Weights of a small transformer language model.
Size: 15 layers, width 768, 12 heads of 64, MLP 3072 GELU, vocabulary 32768, 131M parameters.
Architecture: RMSNorm before each block, rotary positions, biases on query, key and value, tied embeddings.
Training: a variant of Adam for these matrices, 1051M tokens, 8019 steps.
MLP neurons of a small language model. Each row is named by its layer, matrix (up: input weights; down: output weights) and neuron, and shows model dimensions 128-255. Each number is 500 + 25 x the weight over its row's rms, rounded and kept within 0 to 999. Numbers have three digits each.
After each neuron's rows, "fires after" lists the tokens most often just before its 100 highest values on Wikipedia text that the model never trained on; "fires before" lists the tokens most often just after its 100 highest values on Wikipedia text that the model never trained on.

L5.up2891:510530451502499479498487511526452535516486488512502513508512510530500522547478537524502463485488492508493525505512514496478491501519482506529496494495505501524492482452492469515565489530474507461481489519531525508470500499474537524550502495495536467524522517491513513494450465476474485484512538470503528532512461549465482492485478444489522454478503465478532494517485450499484510472497
L5.down2891:513517503513518491476500519492478502490500500532496518493492502507492471528492532488494490527511517524491560500493501460508515516476483497497490511525495501502459503485528555522500492530470511511514480512534499520508486467523529488532486500473506468595489522491510514519483482453516532511518544484472518486456487469505482489487507484521483463501565520510526521497500498503495511492457
fires after: "."
fires before: "\n", "-"

L5.up2170:529515516494542520482473473497482464497493501510481506523462540457501448495526485479506510493503514527516511522518466499504518494482464459479455497485527517513507506469513540461542465509490491499467517501471509535519500481444546536493517502487528502466514505536495530505519475493497503505471530499477516492470484470478480515511464513511458521482527478490503481504518509503492495540490
L5.down2170:514455484461528501512494535499524471502507531496468506525516520479493487455548469505510504488484483476475502495489507538496475497533515502481494537505483498516495507498476522487522462488472491479481495539480505488473496508531496475517520481523469494510513538506524527523512467503495479486476506491464480472475502515522543497503514488546457489537559518499505484528464450552472472493517
fires after: ".", "m", "Reception"
fires before: "\n", " |"

L5.up795:474499528474501518485503498545462505546469509492456501499538511482494545473514479450467529491558458521488545530467522486505555524493501490489511543490482497510516501488468495542506455518500467533522480521544475545486478533458492550518491531538531493482526543483527505468499460517473471486485545493503526513491468521503484502468501499547521531544509459504503461489542509525490474505508
L5.down795:524460489487508463508473551492477516501556491498499494470495508502497532486499476480515482523498508502468475506478449510499513475521460456483511492513510514500470505518493516500513508509534508515474530514496533505475495511491496459497535470511480466457533547458478477530485493476567518513536525499512552498523498528503520476497482518494499474493533493513502513530474490469489494487478
fires after: "."
fires before: "\n", "2"

L5.up476:484512503483509528490485531490526470514503477510470502532513482506516509527534497546511502555512486499483501495446524507473490504525518458543490515481489494545461485529518486490502457533469505509540472510488470489503474483506492508511534495494550466493461530489491492480518538498479492512490493483507551519498482495531478517541533513468503519497497487501485513528516485483533461524524
L5.down476:481519505517552460484497499519488466538509466491489476506495516509525457475498496498538516510512499462522524486512471475522497491491512479505485516489507494522523511534466569496461489509484440499532499509492476523510509494503569501470472528461473522464486536499495458465471499527509495510473462496484470489465536474513534498506468489530504508501519492506499480497506473493483496503521
fires after: "2", "0", ",", " "
fires before: "0", "1", " |", "–"

L5.up1430:557518477470487470467485500484447506491460457511507535488476521492474530500502519544509531519519522515504523501476510509494489512507503524570511503493513513576498514477470457477490474493520472520459495514484547499506479475497458469471497518517480465503525500516540510489524476466493541543497481502520526544482495492487505481518524480451471476513490529502515522472523498498541504470513
L5.down1430:516505495495481491454550519491446473490514497521476533514488520505499498484537513519466509504478490522440487504508467478494498495498465510539506512475534493555504529469494495493528485557518555491466525491536525491459508491489503494518492510517514506503511509474504548460501469482495539503539530510505512507470455498490456465543489507482491478537494499469485483490518503523524516493479
fires after: ".", ")."
fires before: "\n"

L5.up435:517501524550499495472501475542479508535454491491523474512473489547518556497489461450471472475525494527512493523484484488489457533515493499506529502511500500517536534460509560478496494540511483533471490526488491488460481500511507486513496477500485491539568497495536525553465483509530495495478533505514525509500445519513499493481511512545517541475505464517532529472535505499432493489515
L5.down435:485542474477504542512519471504493470461531475471484538513510511465512492497446519508492445525497502485450502469551477492510516479527511473514462527503518458487535495541468491477546479462515499487488511514500520508486500519468504494505517439481462475525526530492500498501505540476499469516479489516529518519464502512501497523526503522518481490533466472495489500532514541441521458509476
fires after: ".", " |"
fires before: "\n", "|", "."

L5.up193:465500532471482440467489505522511507532496541486474537480484531497562533559498518515493531463468476504498489479489488534498541530483467472508483487479482457515501495465534483454470524513493473501468534493550497532462451504472506515507524464479531523498524500503547467506547478508496533509503536460472484495472510535488530474530547470532472494502510495473526498519497468486474483512534
L5.down193:522532522491479502467505508494509538527530526461473512481508495461489510496531495507487513490517491516496508495507496507508523523525492512503496506519491495513521516460491487492513489546477537485492494517496483453510515502501501519533504490508472507465492468482511462486492507488461486506498510486485482533532504480504511480562507475487506496529519544516546533494491491521464487545470
fires after: ".", "Reception"
fires before: "\n"

L5.up2551:513582505505482484514531447516494476487509497536534522528506532521522507508498508473516507492496513520492471496555526488453505485533466546477477507472461523496512532481514543487527470497537455449538487527459530499489460478521499537548527536522461529488505513493501473483507482503520478547497518517528497485476473465477494523542542482510518484529454470501524479507539466501510444505507
L5.down2551:476535508508478504469517493489538551484518530484506503498472495497505496538502471498509453490505521504506516512467492533492527468461467496471518535475506484531485499502503490492503483506494487480452504508497518492504528500474514461525522508459512510497501487486465486462498526468501482515510521506467507507490514487503481498504487494507524524495503489505517498495496526467481488496505
fires after: "."
fires before: "\n"

L5.up1407:455542517511465427489514520517540491515518531523510522528473526463491522511477490517521451506489513524520530508526496546520499477514492498457502512531557516492514537461475467522554488499478507495474492466527501500517483481489522464521528492502475494482475507493483487443480470489499510523503533469556475550517487530512478491539489547534526490534484515482533521519514489439484486488432
L5.down1407:526527488490484513505516510490520479499507492517530506523496501505501508507535510488468511505487477516469504488509499556496519482489501503509497494480513519527512477483505486514507503512473510497506495507519484493508492496516496517549501487484502535541518515506500513504480483498486520489514502522526500512458512527525485514517466514489473461508507487518510506514509477501517493476500
fires after: "."
fires before: "\n"

L5.up1160:475485516519496529515506478516493536514456536509478532553464510477479551519484519447523488523509507525489513502522525530509473490519478509520526533534513512543484506496486496452528535520490496499537476521520522503512489478498460512532500520533471504457468524474489510461465457511519489511475493480515488471537451492471498518470524496524517479523468474526532496497482464476486490493480
L5.down1160:507520502494478498455490512498510488475512494515495509496470485469512526493515516518519503532484516522492507471523493500487516488510505530543517520504527520524485524478501511500504498533502485492522516532506459534487508522512524495525514477478492506455488495482501512504492509531516449490484504530487490502475480528498478514501486501513493473487483458484502500496508500506490517511526
fires after: ".", "Reception"
fires before: "\n"

L5.up1564:521496514482478486485462476477542529475471502544514502511539530499493487478487498452498540517461465509492477481498513499512462479511507538482526486493502524489508514524494496568452505469471452487546508509516489489557514498525491561514524498519492499487489523502500492486507503483472525477441488499480505469525502540518506560487501456510516521530518533500514503517509496456481486538470
L5.down1564:485470497485514471539558543517462479501514506500466473519510479495504496508537478464500480503530527492511515519445515497494502489481500521499499472513496485477508494532503510430524491521515526487530519487455523518468518495488513475503493506479474482521461499496510523492507481458527514528550486532461481505492458478498464503481500479490519479477534441486490503500506496528505527471493
fires after: ".", " |"
fires before: "\n"

L5.up583:533506482509485529434503494467519464496515477530495500510539515479519519524475505513500514436507535509498518484524517502516560470511478503491488511488523515525494491498519495504526487534464537497480495532521469523494475481527480493507524466526523492521479499513518537543512493490469504503507467476504512536496509509480530502523488522506469476525520507475558501536475500502445531503494
L5.down583:495472493485515488495518515492474497479535508499486470496490529449515524526498519541482507488515507510492509490521510504499501512524471486507497487501509483506469520524495501510519483502478518498519492497470496483480516515511506497510520482481521532561499495513487526507496508499503506500479471494512510465533475488501471526508511515473497467503489529472464491529502491455512540519509
fires after: "."
fires before: "\n"

L5.up2018:486479532481493481508531486481451510499519528481479491543502520468514535555485509509506451507472424493491474488506517500507456546498450457488516502497531487501496478509514482537500540473491516442464446544541507520468525516504493474472518497495509531496557474484524500465472477526543520511500487528519554479496488507515476524489522500483448471499487506490511493509542491452516492506475
L5.down2018:497559487511492512526499521493470505464550485493520480519501471556485523470483493499492517525489537515502498499500509453558505493526487528538507498499481517464479508495486516558508518492506455517499508546512492493526445469523484521499491491544498466520462523506520494452488492500499527458512477503498481529457542518481504511506511509485558500482488503497459550520503535539465524518476
fires after: ".", " to"
fires before: "\n", " the", " "

L5.up120:498521521521501516461476534526533497472492522482429548526486454488470531539491546491519484507495515506528486513507533505468486528487481447520453529515522543496450478491503534511514523527518484506486463519529575511461468476512487570511512537469447505454485475533524539500475443467488503551485510505481554491470452475530435487501517449502462448480499474469497468491543490490490508531522
L5.down120:504503474493514516487484496481514505515518513513454518513510479461497535497447531515506480491475496492522520475483514480505495505527480482511507529494470469539469506505519490510492474493504542510516508529484518518490491514501513516524542519474466511465511528516514475529524506523512471489544519527506487495503459500514512485522484519524503501495475483522470500491498459513523490507471
fires after: ".", "Reception"
fires before: "\n"

L5.up491:506530519517498463489481468527505505459471464512507496485522524537489537516477492494528502488507527500478519488509498515488465488516499521503504495491487543520525511503484495527471525473517489445489474580541544491426483496540515530529531488489458451523501480472502522450474470455450473463492477521504516571494504507468487494521486487547482475455500507522566513495519506464527493482498
L5.down491:518529519498480546476535508477519476523540526455512511486534535475521506504485485467482529514488544508510484476504504464518520498495456453511475518498476487544512505512515517498511490545532504493461487491539491539523509491462519507505497482489475483510512471474487511477464537495567494546542503507449478469470454485514527528546505490518507559529546491533528471498513449495469491518524
fires after: ".", ")"
fires before: "\n", "-"

L5.up1946:497522507507455475481485584483478504501498485512493541459485513471493481522505492519530487470530462505487509507505465502485510478542516519503479504482488509512500488488536516496486536529460491467474514510444471488529467515504490541496502507497522476495467524469449495504526534472476512473451492504452492503501538511482486532491456507494455501495497502472512475469529524512468503518485
L5.down1946:528473507470507531520459485504482511485537500473525500533482509505496458447494491520489547518510537488517548486537489493536505464527500483457492494505511567504468537504532537501497494513436486500497553494475457489464544494480498532509515460499480471483498498460444504468518520447506486502489473494500489529526461463501468521522493494494474502517471539541504504410498491481512500478498
fires after: "1", "0", "9", " ", "2"
fires before: "9", "8", "6", "0", "7", "1"

L5.up532:446546536531509530527504448560471527499496493503500547523465512509548518484498505531526481515494541538504501481537539491518498506524539486510499520465539520501519551507484507484542530548474475483525497507531546511435471499519488491476491527488494507495512492472509487457481491533505534532484488472509546493497469547493537515503455498534543542512524500513508450492515496476474508485500
L5.down532:543453513452504516494515507462506492489518520482532479516466470532515494491509469539495528507493481517516481494481488480491499501480499485495491541539537500485505495484482502501493528492466490502517521493525537545485502497501475463496456472480515489569538492520496503492483486518565484484538472474523470523507489473554482492478495503482500505539503501509475521509513482516516522536497
fires after: "."
fires before: "\n"

L5.up1955:518508499497541519489530490517455503483507526516513466529501463521478509552486500456485488466474536549471481482538514497436529537510503495513484458484488456481495551453543533520515505498518503538455501535465497510512507504489489503487483471540489470496510469459530524503514492519511480497513496492494530506500476513506518499518538491528479506495501493537496514508553462496475517484510
L5.down1955:505504511510536470448521522485498517487495499519486477506546487497511516487483503519503450472533520530543481500498491524510526516507506477507521453519500521502514499491501495494495433473453517523475491496497489517527531487460529511486445487495506514445518499499501509486521506487491526541523508482519538496488492502480485460489501498526506484504456506512483508494529540527534446488489
fires after: ".", " =", "\n", ":", " ±%"
fires before: "\n", "."

L5.up1216:521521491519457520501474479485456506522501491511537502475503495472460533496498541459495509525507436476467510489524501512470480545539502489478518518474512521478474519463440476551504527511465547469509465527489504529501461500517491519511519488531484519492502526467471541489498491517485521517499447472528503490505495490493505547497526509484484478511522527500514492503475500500510499491473
L5.down1216:486543527453498490488543509490530535490508478482512489496480503502504472504555471515476523508516506511506455501460541505515501479494501545537509475506515487511509463476478488524520515491498524500458491533488500507522548488467513502477500473506484514609544477532476523479491479514529502479490488498498480506445481491499530489524476466492495475459469500504474476491498497514543506492503
fires after: ".", "==", "\n"
fires before: "\n", " the"